Part of a small language model's weights.
Size: width 576, 9 heads of 64, vocabulary 32768.
Architecture: RMSNorm before each block, no biases in attention or MLP, untied embeddings.
Training: 1284M tokens, 9797 steps.
MLP neurons of a small language model. Each row is named by its layer, matrix (gate and up: input weights) and neuron, and shows model dimensions 448-575. Each number is 128 + 32 x the weight over its row's rms, rounded and kept within 0 to 255. Numbers have three digits each. A neuron's up and down rows have the sign that makes its largest values positive.
After each neuron's rows, "fires in" lists the words (lower case) most often at its 100 highest values on Wikipedia text that the model never trained on.

L7.gate858:135172188081135117164129191172091158172148174116202123112109133198090107127097149082066130102102093069152112119174132139206137101159111097212172145158128096150099135216147101153095126143138116113183096148126136092118155176101127132127130187146162165150113147088078152121138142132106113155102137097133120149089168136090149090203145127082151106135105153095063130182171114157099147090109
L7.up858:130139130075119089110132168137155128113153087146123164103138102177160140092050165122116111104073114153065144105128155164109130162103167102127163160119168173120066126185098080130174131137120152086107160177115153166134121106100116142152168134198149124152148138136099100149171141068093066074153186101170161180109124144077065092101111105109162136147078151126158153138098089136095136120146
fires in: "years", "life", "time", "year", "age", "days"

L7.gate1162:141136082134154161120087155089168079091056121146095153146125155138136164130067206076107168144127137138124114155149143134127156115117145172115148162134159091155159157166061104122107147110143106116175066131114128105092105157109059158115179172194117192115133095139115132118105103104115124098154139121139130136116112191116074149061126109148112186164110120126114118185155108129097126123163
L7.up1162:120178156096173171093154115124147116097157082108096102164110142138147082152106091056124140105128100131150178122139130094120156115107101158093167096118157118123150164137135197146128136023175121129109163072122163152131135070116169112132136117142125103136129122158141096155092168102148156198142101168172114123154099171138182135088117131137201137113133146080104092184139154143145149112136
fires in: "of", "from", "to", "in", "joined"

L2.gate872:146149107126152106097104088138146115155146148093103142092135108075169207135153133117163098149135113076159102107145096118090184157132112168087146147122181126077156170061171124098150084123181133104125101072136102180142114115138184132168130110073135133166106108146096109138113170179153111126107174180105174102131125125137170155163113091108077169131118131121105093095164130134149107165097
L2.up872:145131121103057114120127131082153142122157168149155117094207113135225177111092136103111123107097101166127144116125118207164111074094111062104200122152143142088137169103119127093120203137066087097157166123153147190144122160101111102100115156164100076169115117111133082125078088107158143166178136133103081176142109165117105071105154109108091166150090124136135142125149126155142203152139
fires in: "0"

L2.gate1360:093063154132138146076050066109112113126126115146103108112171137136080152170175110127162108204119159124122100109131107150139134143109159154081173168108200197226127123108141135114090152105122119086160159166127144103133206108127075089154122085148155133095179111149119092145149126163181060182118096117076160046152196172151147162126146177133102114184179167136074108098043130124114145116113
L2.up1360:171124119112118201153168116125127132173058120218107159112103153107037127110113097106159154091141095107139145113135161169133147143147130172193134188172172134131112084119082114124099110182123115145094092114106125124135150112140095061134126186119082112146078132108126126120123047153138119155083157169077157081076137167138126139158105112132121090160191095133127131087143096154131147160108
fires in: "him", "them", "his", "it", "himself", "themselves"

L4.gate171:129081122091123076091050075125190150157105139127148148077109128092097105097105103102151120108154148098046068119213141164090122113103124140110083124116186071112160121150074112100141177136123107156094125160092039167188158105104114164175130034094232133145070137107128090099132127152070119151060095158111098085114108156154147096118111096156142122165197187149094129149148133132128161172119
L4.up171:113083123135150069127138130140131110148136142133096127140092131121075092162125144093126104097113086187214155162144146098070130127121168193122139090098132146133165071131137143129141144128103144137125128152110147140120146088129105086141077160152134125160179063124091178145115095102176126095097165142111098150098066058114160152031169095189136092117136108105151174144159173168172088152158
fires in: "to", "him", "himself", "retirement"

L6.gate602:113087165099105090131106148118095180133109130125100137141124158103119107148094143144148110100114140065158154081138149186156089134122100167109080123056121129092118128111166149072120117131164123133098120129083122105175078181113135122113133137158114155120113119128138144139169242102170113164132200122161116164155152134153098089155089141108147137094185078181174166113105148144128053127112
L6.up602:159153106130130132150147153134077097115184123134103171180136150129134156180122091100163093176119123137111126167114129193168132107115121152096095168182130104111128103126139212076144123112116104085151092123156149129097124147061196106112112156068116117200112159108125136137105174148155065215170138100083088159135135104094136093163100091126088125145070105134112110188108075126115144099163
fires in: "was", "been", "be", "remained", "were"

L4.gate912:179100147150129125132124131144109097111150181114090128173171125110087080085082097148157164114121142125138116096131091196107124123141145181103076112094112120180126052138056054126078110126165143099165178079168123128149074134132131159139137169161134063166119104128151131101177086090114061110076145154124127095083096106148155096120128160123086159089110070160160111122142145120169095079119
L4.up912:126079099077193092154130163174154108172154131170114119049134059141105104111136056152137111132102119122125068082078092149119130102160138187139189135110149142119161151102088170162129165088122148075158105157062089097158114110138149085157120108133183125127152173135167098101186136098117135124147165109144158084143076086145110134116123184140148114159158146070144022171088148131120129145160
fires in: "of", "to", "after", "condemned", "about", "same"

L7.gate687:118094211087212162136093184115164158168082144124159141117146140154105135127059108118162132114104161125151133104156079122126075099083074175105180121120127157189175119121101120071113154084124111137125129118162116139152052164120114159154095182108176100082083182149146167156103076081115127160184126173127144147169193163138116185114167011126034173162148127148081122145123137123142170143161
L7.up687:137130139163144119116171088113138120092145168088097123111159111077152164176142172115171141161181163130103168109173122145142119100153083131136075104095132114130104126111160168123125159152156099109135110073093114136159089099085122126085159154120160147184078098066105093113143164177116178110144166135108112116122076167114163170131142111160159076152092127143105064152122153095157112090203
fires in: "to", "signed", "family", "met", "worked", "joined"

L7.gate1200:145133140127173104134103111124092141112051148108086068112111157129161100113121146094142135078088136127163095152144102084133136061114058091065121065158150165157140110154153147119145146100173109171171141145174098121101075177119118142106168114183177129121129179133107099119113174167130170176140097114121087166157090076121158160135090146171067106088122167134112119165120135148107135104150
L7.up1200:090149113065107106132121082047135132140136113126093141092128103129160096130105158127127135095141131125147097110146110119140099083139126156156139119157127162133134084130065157085162130101115128097086105151132104167129088140112110158107151158147152115054071149075113083126164158113158117107103112151117096103159096110176179139113149095148115125135140121102110148152127120081138117141185
fires in: "was", "and", "as", "to", "of", "a"

L4.gate415:120098064161138146125067138081123148096145114175138118124093153159116129160214170196083109195083121124148096156144099124136152144150145204138146084095110080098152112165119153085106190094087104097103133157120209111126112118136100116180090160180082138110174139146108095153142136084136101096163130163152122142148079124114125142061199135127130134161091153115066147132106151118140116202136
L4.up415:119131087134083129171145095153168128151125127171094144125074146115163157131161176130116087119135138161130141119140155123174081153111107094134083157125095120125156115170130139117137197131053092138058122142128113115150085176196155091181102102162081072091150147124102075034129223138122122125124125158146092136126116173144154140124126155156177134204118146121133168057139110103149110094153
fires in: "until", "after", "before", "to", "since", "following"

L7.gate348:073141146076092104105070109061069125083131114087146146080105084104113109078120135131117101061118094106120116128060112092110109151112072154067134101159122085129163139117124145162090199084132131131140086145084123135196090103153117121119110118155176126174103132151133083084080089149186152074142085097121113107184132121142119130164113113059113130146129083152178066131108159107137139155126
L7.up348:159145113076152131119147125164097046109172052125118142068133133100102104104125099127086139086148117166102054120159157117127146141173111164108088103102132129105144089144077154066109157134175131091178084135102121119178112188145099200068172107125091169108131134092102115088107125081107157168100140087163099148090189091133164128118118118136142137156112092119191158167156142156207083109127
fires in: "by", "in", "of", "to"

L6.gate1353:088154159135105131126145141135105138106119123151132138062142128127145138121161205077101115116140153141176148125077097142146143111162130044103131125179134123169162123178128111170103157108117194139125143119182114131117122112125099154140221126131190137147076181118151175132166082135108169133127166123146104125158115129060148175047099159128120115160119127090141113116072132112164127077179
L6.up1353:118142172120175062146159114116093144127116116162058162143141142188110062164151151109108091158145138172087152130149090138138088082187118086133114112132197166096149118075133118127096172123145150133135129138083126129194174085105140200119140163118130111145098102129125114153064105130133152158163078084130127174083141081081110162094163086073167106192161068125113109208151118148187140136121
fires in: "in", "to", "with", "at", "role", "for"

L6.gate456:137102199119101073103169082128088205140090095091091106107190150107083143158088102145115117080146118114136109145087098137074091152169092187123148182153115103116092117118159112128154114134149153158124185168120148144134115110144145125110071135131106132155099112093103129104173179123108146140126131177164095096108161110133118117124122177150089091083126127128192093138133149075110106119158
L6.up456:111140127141109093124110184106156107114129138152072143171140110129125141088159105140086145174120145126124088163217064083137175159055122158145114179107137035162105125094110194109085125047103115175089139170184169151120061082138135113126070131112123155111134133115107087076155072142134149138138137071137080155103166160100111107138122146123136112089117117094164112114144149088147161139178
fires in: "by", "of", "in", "before", "on"

L4.gate1443:136042147123112101101150144194133141164085143097092175157130099116147140108140134159184105163105132095101129157125090088122161115127125095130134151131137163099112123148158144145136118099078123087104173150136091137167097113141146140153134150075091104094125124137089151120138150147149157147084149136142128142117099125114144144176058106131087154193152108093157133098076131138111125193114
L4.up1443:146127125126139154092137178137121199131148112067126147112102138164157143128122138146115119122119125093060162161114086087115137089100116107171114146160165145081087117112221081097134105145110141101104127154155124133156141120082128173114150160135034117157113125155170090145071126164151141165153143060153146106133074089148092189098107134117114125152149113101124142095095136174123129136083
fires in: "not", "no", "any", "to", "a"

L7.gate936:169098142121124077085133088124105130077075128155067046136083141160097178083118124136106111118061155121057114103087102134145122191150136171112086094109126117129145144173156160123040144187106130158144138136129152116095131125113171101126131154101100114138118163152107150092155187180112147146152092149120143140143111117127111142138098145134109163132089136088136136126116202105135114080121
L7.up936:104168084152087144167147123114111106110224157165175136132093192072101155174128143122172108105095095163130207119081130163078188128155135114155138127101119097198065149161152110145130151134129138115118144142220145181134170129104171138089082078110154158122098055136168132146152136172115068176065185087131124123107133115155110070151144138151119130123170140099165155123110203131121215143163
fires in: "was", "and", "graduated", "were"

L7.gate802:100120136131103147069183051125134077122081136161142126125102096160078157101112166195148120102145147114094132113162145106140102109146128156167183188085091073148209119140123164091146113156100079128171064150138102147130124126146141075130115162141070122135144147149145089155101109100149143179091145096125097134059158096129090118159124188166147078185160093122098130080096179142156165125116
L7.up802:129158154167146116130103156152120120176095161173135105130164102150081126120146133141083168158122194070105084104098082131097205172129101139166131120091099074136143113132115145140176135061086100146130186126096137111111121119112146082171136139182106112097103111133119149077173100120127135134134085162091137169091081158150114099117103124140136057139117119045050095105086128127120178130129
fires in: "before", "after", "since", "of", "on", "from"

L4.gate674:119090162181101134049106098092088120119132128173128111178136120155114063074132095149059115133106141110100106106137130115152101119072136126077123189162068128153113140112178085154109115126151126112143199057142070126164114092148137164083175119094139083143124110170125121161068170170165124111087113132112115162096141110135083127115115170099192103156146124169172078139086108119155104122109
L4.up674:150122126149109169126130155142122107124095178137113121060128085133156114089195138124135130147128140070162145148151139104084160126051159132126131178158178152167098152108176098150051130081101119110070177105147135198119107162166102087102213125139117095125135134141179101139180106183138131146113049098092107157092105111170125119151110180141164106166115064126164131067077129142178110118128
fires in: "to", "not", "t", "luz"

L7.gate776:193097161134170120223114131141109153138085118126122111084189130095083189107049159136096176096145112158150064069158059136130125132141112183161149126101068063134134081114131167151123122105097126117169160124093093099121116097114141059106087159173177074095174167136126057100139067095134164133114096156120175106131095143106142130062131163105111087147095162108081131114104131118124143120070
L7.up776:185122159101124140185115140135123118104119120133095177143154139154128190102103088162081124122143077187163130102141077125119164084155091137112140130170089165095182111137155116120116139117102067125100176168117090088069093015139159130138102145127130106066162131108129082090185143155117154155137077125144202181148144112138123130059108137125070066131127168081116153122152107129089108125136
fires in: "of", "since", "following", "after", "during", "until"

L4.gate1398:143128179127166116139118090153112107149101188102127145039174154139168091168137135102147102108161042130126116116144151134096140174100148130150110158162146132105097152138110074157068107104131092085141152165138168105140137127088173193143130227115093108169108159079130131172113136146127165194136136109136169059098106110151141176105114162089105168153093107158139116114130101113138071128078
L4.up1398:104164147074094036135111132128142193143086179155122121095126090145201145080095155119132102128082119154096145150093091088116130103145114101153118096141151091065118129137151171091118109158096157128099107164163125158172106101132149108126146165080100127065154131100096118143157135179161067140129216143128101137123138101112144124137104156112207102142181143104120095175072092165102193135126
fires in: "0", "1", "age"

L2.gate536:133086098064146148172083076151112089122158148201075162157149116139116063132139096163095199134144145172082148120095144149105129057123053154156070113145111118082140098122138114097100131067164151130165114098074156125140122152198098119111118151174119132160160115238176165151119154146172133127116143094157166063163177114137128136078130107101195108141132072135116128153131148104168122131162
L2.up536:210140128128161120135106063115113142087207105186078143093179092099091151108141157149100173174126110151096114107112131081134105125084070087167127131103129139088108134144133156116108127171165123133133148140082149149142055138216097144099077129139105095191099035165115079196095138153109103163150103060182098091137130144162169101088098092101134108097091166123175142176137111148082168121120
fires in: "county", "area", "district", "valley", "village", "region"

L4.gate201:106094112122106112092090144155088112098061132120091074188129146171120104134166123174168110202159167172165173076126103081128130163120146136119146042167152198138153219166150132164135103157138080091123159139142137088185111148131150084126128158074138137172188088152132100103178119179150133158148164136136100107149130134119126124136124122103099118157131103071114108093086135137112085204145
L4.up201:107133105145114133126144114145101149097145100080088100192113077109156104180168162107084079212100124133131119093110171122105109193101146085131142134093174110092128147088162062155113088107082187118143142120127099129122115102137135123134049086149092165128151146152151045170131081137127123145163132145139173094156151080176102142139109134127045083177124130118129094146078182157137123115038
fires in: "to", "not", "never", "been"